{
  "num_key_value_heads": 4,
  "rope_fraction": 0.5,
  "tie_word_embeddings": false,
  "max_seq_len": 512,
  "train_tokens": 514900000
}
MLP neurons of a small language model. Each row is named by its layer, matrix (down: output weights) and neuron, and shows model dimensions 0-191. Each number is 128 + 24 x the weight over its row's rms, rounded and kept within 0 to 255. Numbers have three digits each.
Before each neuron's rows, "fires before" lists the tokens most often just after its 100 highest values on Wikipedia text that the model never trained on.

fires before: "s", ","
L6.down284:117139139193153135103114126105131127159102132118164132126124113126146119118146168114090094111143136164130158124103095138140150114080149132136096111144152164126125143132113131089128137084149107145086149177139107144129172122125133094130148103186099163135142155089123080140153125120094118142099107075154123108138110120136087120150119134162159145133089166083132163147132152124120117107109100095168129118142158123137150136085133081126156120119146156103092154112166128127134109116107131111162092144084131141095140122151138143151126173096172187147130106143138134136162182122126116126

fires before: "s", "ts", " /", "l", "ll"
L6.down330:127158110117139141152128162124118130129136099131155086133166105160128109129142127136121126095141116107129124141129096092144117090142154134092156121141139163091170067138201145127153125105140138109164122116125128112108171096110133148120108135127130122074127112104132094130165094110106107115132144082136123123120130089181143120128129102169154151146140126105144111147087142117151132086149088122123130132113141159123144128133090121161100144127200131122121094119119160141092091106120125138118112146168092132083161163070170113145142151128108122147132155118142148090136132126120167134

fires before: ",", " of", ".", " to", "-"
L5.down630:177154144108097193097170085147136115140125164120116133138154167163129166094148120154145122123130109120106094140096107132125131182126110111132118133144107130114130124124113094142080099149130086143146141121100141134143075112108118169150115113092132154126095145117158115115124094089114133121116140153128140158141126078137122142109156092153114121138138105142152093113140150171139135132150138157118142105118142129137134105122148137129123105081136125083121148130135095135172093106134118169097188147140116168078125110110175145095117172121089101166144122120130158152115127116141108098

fires before: "ft", "n", "w", "ed", "it", "f"
L3.down1018:131100106158101147100156133139108145105101119123120149154127175091095138097139139152100085134117152157124114182114097116149110118119146120118112093100109145111142151102107159130143125107157159100145132118099150176151124133132139151124182133126126119104128144150084115141100114134142103150108142130120091104187124142158151081159138153144191140111172071145121176108163126162143132156108125144080157128107124121086148137150109106117147123140100110108123096141139130102163147122147159104161106153133133115086112137132113116143155065107170130083150105135151070129140114109147124100

fires before: " of", " and", ","
L6.down115:147097081164106100084123101138172139126150168134132122134099164169127100108142114137171129105118126102116136081137109135137120124133133111121138086153155119106134090151142111131070166142149136101131107096151086165150143076142125148127136135141099119152111125139136164116113114128144154089170166113145090133167150200128112169148109164109144155152126144121133134131116138150135126106147148119130124135100170105090113135094159133142113131128141110161125072146122144131134122131103180124125132092138071111078192138168118169113100110118171141131135122126137157126113140100130149145

fires before: "ab", "im", "id", "ate", "on", "le"
L8.down427:110143131167101143104119159126107125139121142128142146131147139116130083125155167144120129091084124122171171157131153111117101144145140093115134106130095116123122101118143142117080119115097112087139191130128142133079110122144169149202124115128119098187116155115158124162107128148074119159121155112132113142118157132117159099114125150126082138172091130107112151136136157113079130117117123139143140146177123139094128160146120123139157131124119143135109144119155156090089126096127158109115142144133150072129136134106179121118130122115164118144149126127089089111065120130113134132

fires before: "ated", "l", "al", "th", "ation", "ulation"
L6.down369:152134109118133116125099135101134150120119111108134132141130148142145143141127135103119161138103119087131132139161135136178145100069112116157136118157136157100127117137124164098131124133097127146132136094123133164142090155094124098128119133141121140154148160143116138145130125129126113137072138177134176117119094109164111152090136115113145107128118131110123094123084131152094133114097137109100090104124147122124100152151106116107164128161181127121118126107166132123066155142130115158161133097175111167109142137094172142114160091084156108124142163127111198134128151132151068150

fires before: ":", " (", " |", " |\n"
L8.down721:143134065138112098120119140122148161135095113116119110106112108122111114144101135145117064190139144110119139128096160105178155097136117169152128145087122147141134136126163148146113139132120136105117125182110141157128173218111127117103148179068124135130149117099161104127091080099111121171157104081142115126087114135152140153119112096159121154118160095147130091125164105115116113150106140173138160129168131131105125149140149067148126148113138144117148181115112124113150118122109118119154142118085169128130097136128105171123113129165110152125165144132104129121150117090085099142

fires before: "i", " the", "y"
L6.down633:156109109095152162100153120167113128129135122147145127109165098164109128139133148091116126109110167145141143156157112133098101120150125130114138158143114089089152160099141090086090210119083064091119156091140087112113128156134140145122119100141107106107137137151112110184152158151137133121154106132099147061075094122153146137127154158146132138096129108101125124164097119122134135143119143135151165099142165135157163125103113108098156140148148176128135156096137150127141123086100152112120123158160119100142080099092120135105145137153144106159148114132128163079104114124104143109

fires before: "i", "ished", "form", "id", "im", "for"
L8.down365:135111125125146141103156096088147102117141122091106123104116147117125116132113087142113100108128143088115115094126111124141157115114081118126149122128143158122150116141120167119110121159130165111147147125165149145133085122111149124126144109132127112161116121154123095174107110101153137107174159101094154089144169159088131096102138148107150102134162119122126139138099129094157145089115120154106133150123140180151181116101114119187182134132124096097144104118181152111124146170101166105117134107138115126114134116147165121161111087123166184134090097161109097124123102127150077135

fires before: "ion", "h", " elect", " of", "s", "ro"
L6.down426:107117112125106152159152117110116153172158133152089137133131147150134161070111113141099116108123151140120127102113086158152153133141116134148147142092143135106180100100125117143143137117180114125122118107141132140140128101149099104134086081132162108092158136135121110144167159160146131143123148166108133129145110132104117120083135117133186107123150094116129081100171124120110103108181116118085121113119120151160122150140137111099138128160148086116126102151182084167144127179123142133133106121102143145089145154125117130117089094106152122161111122120119074162142153142135183126

fires before: " of", ",", ".", " and", ".\n\n", " is"
L6.down118:115129149103132084124124112134107121137131151125162130138129100122171136110140109126133173122125146119111167163138157140120102157109155113102118144105103096085111121142140122127127135175103142093137146120136105130112112126140138087154064131108126127112120156139127117114168081115152136164125091117118097127172132088099111130117098131102089141163132121103140136116118147144120117095153148143137103149089134134181096142174126074146177108145160152149084085141082108115160119108129095146088138120169092172082132153114125143135117144127151162148156147117120160169121172158130109175

fires before: " H", "el", " B", " F", " G", "ber"
L6.down813:113169129077119121111123107118108156158136053159113165104119166121096146101140108135143172126114135153121101158117138124123128144122159149123094175130097113118165113118111086136123110135121111138100116094139153108149117115117084111087145055124171115103120143122141139174131146123137100164093127102118142136107133132108147096161126094185141158138103162129147109131120167117132137115144143131102129121135140119108091122127177155147126114137140123134073113096109126158137120124085119138134130134169143127127136103144160128104122115113124142121168139117128136113113106148161198131

fires before: "ated", "ed", "l", "lect", "ct"
L8.down646:138128126137111128112113118129119163091134139140142151118116139142137127141152151140165090139150156120118116106094136101119159172082128097111103150138135146134180096092135151132153127139152117143100125157115119134098172142176150109135131133129140099141121107175109129082069126146087149145137115124129156091093112151136126135142149150172112154123153118105124146149127134121153151126088140162112106105150148078131144104163104128126128113178121122131111133129166107114091162117177116130148093109119101145119149108082146147173097139103092192137116165115146143117162154140111120113

fires before: "y", "ilt", "ard", "it", "om", "ide"
L6.down629:122077146096173134115114112091133154085143134101136126157111147092096157119141115122108131145119146109125116162153133126155128104148107121126166108115126107128166130127098094132143146132106132101154133168154100170167132133127124095122076135151159121132125161104150140126115134128079076148125135158109131124087108106157082131100123150126122117118152129112081151101113087141114085146131134118168120131138144136085146097089109138106147104135153089137089127158143098165153134148125074156134135165117107140171140105158114148153163132130196129098123130126106096165152087132145135077

fires before: "le", "ish", "ished", " Ang", "ze", "en"
L8.down903:156138119135125187081122140072178145138112122120148148140103112118156155108101095125130103122110139127118117114093110109136129153096127165133094164086169181148112138124140175086106144138149205123128107116110135094117135130143108114139112091102159114144130151123138093178140168107140081123113046140122123094141099150115184152125136148139105114166151128163136105125114116092136131093109135164098102123147092130136140124127145134137155138131122127133110141149102113133148121092139132098116140155113117133112090181148148102150105138079103138151107159153108110129114136123129130139

fires before: " |", " the"
L8.down530:116152091122133133111107138185144125113142132112117112135123143173125129077173116106112142106111116123107142092143128107123120099133171129087116169098135166111160142149148117157149150098130126153100108113107145146106097147094137128141160129110137096103127176074133152142097110113142101139129108116145090105134106136149143142127120183130108146095132127108127137152122127111089106163128165132156100131133110082135117115159118152136169134139147121129097107129042127134143121149079162129141123133158097088112119143111170154158156123148122187137121096133121118116138138112156204112

fires before: "ess", "ter", "s", ":", "ial", "land"
L8.down699:109158125085132122097078090119141124124139118121161169145126115129122144115126143153179081145073095135124120155132102126145108108117142142157176151159076160108083100145154112127110138097139114112132167159158144117127127125118148134128134138132124110139145105112149145085110125144141116133154143141121133152085143134146091133118125123129081120150164116149119132108146163120142116088124199142147133073100095123116143153113153110098124119131126107132126093086071128106170110112151116141105158167143108124106167124065138110119109107118123131153133108126142159162137126061105087185

fires before: "d", "ill", "ield", "em", "and", "é"
L6.down470:141129087142112130136122167139130106132138086151104131082116140130096126154172126128112098111154128122166153143129111103155143137110117159085135156109149162130113100125103120133131133119114128137136061102106153129139076140126157146139111072124154115132145100170151165103105125110158112145151109096147085144139124116138151087131094115134169156143142148159104148146125166125114131104142130121141159117150122158100073173144145131176144132119130104125078146122176101148144122137110108128117116152115123137129169188123096145152101134162144158149121149116128105138110118098118176086

fires before: "cc", "id", "y", "pp", "pt", "ld"
L6.down436:122103116143130182107119117144092103108081163115117147138136133135162114145126110130142106116131108114153157140123130128147145090086116120137163109146090131138192117101144082147097089131112114103098105162166104126160143159154142131120144116105130139161098128142097130149138159136104107122147102167130120111130140150092152096133142126093114126133104088154114132139100113135112122129138171127111145126081142150133151128112178112131138129136117140080133134134134122146164144091098120128148160153136102089141156175149197142120101090134107143105117135142086179101126141172112141119

fires before: "ed", "ing", "s", "or", "."
L8.down298:146109122150130119132119151133146123121129125131177114150093130103146121085130154116135138106117113153153086138144107142154090137145160129132117146126187157104122121171133141096101149102120126149122128153140128202104124129150144164116104163118085119137128139154101109095125124146146083151134149102131108097129092132120129093106111139113107146153097114088077177115133164164106172136116121121122102082127136175142148141092159160156111114122183120143095135136135140102150128110140114085155121118107089096128149123132098137132092147157088113134191106139128158108154107148151152081

fires before: "ary", "ocrat", "i", "on", "or", " |"
L5.down287:145129137133082098141161191119101141132139113133132114071168128130129100156125161138145147115128136175118129141124135111103117119134173091106075131133112092140092118107101142131097145135122126105099125137100141156117116138114159153159141107178147172114114129104099106142130143169148138137122127151111137157094141126127162143159177158160096133143118059108144112095147125161119125141152132134102137096109129209140115098113154141106128138086126161119118128142147103104124099134081122114122107155094114132168126097138109118083118121150138124144125069135082163107098128162143131125

fires before: "s", "m", "me", " W", " m"
L8.down623:094104144157122160132138122097153137128138146162145143149105123090155109108162098125142099144089116121090102177112134115052138156120125133164116174159147156081141127087163116167089104135139143148132138112099158147115139092113148113123139059163121117133102157114152117118093119109134127115159116043157149142133092146125117093178129119147113153115119103133159142148108152076120112168125134141127117096109132123146135112093164109085124124117126148105118128118143171135138129173126104111147080142131177124089112133112145126100093105150128141121128139133130122137121113126165153114

fires before: "al", "er", "ely", "est", "ited", " of"
L3.down52:158171136126125128120080128112118072129118098184140146096119132123174170116146164146169150114150107123164176108118109088113140119095117168124162108095130127076148161141137149113127099102106142144101129095130127087166161130136129144138105160114122110117157126136136159157131125137143124111117127138123127151175155141148122132123076151125112165108129124088166147135077081134124128089122144125156133124149169147127147095168141115113166118137121124126143167114149115141156165164120104135159155090091148145130129158166110106119097168134105110129145096142116121157080085086176159110

fires before: " |", " (", "T", "an", "ail", "^{"
L8.down792:185140096166123096131140090138096151155129122107117119076157117134101077138117112116165140097131124151123122177127131150156168092115085101150156122098100137148085139125136138117120113104139154116118112136163101141119145128089119134138140156120159131064170126132171135149093168113157108140159147111152127120134143153083095142079141093159132118112139126130100136093170150155092101134120139128129079119149142152135135165150146114181100117161113130145134135122149139124115102085111155112126141105072127083156116158122114124109117167167097091130112131095119154122163126128107130112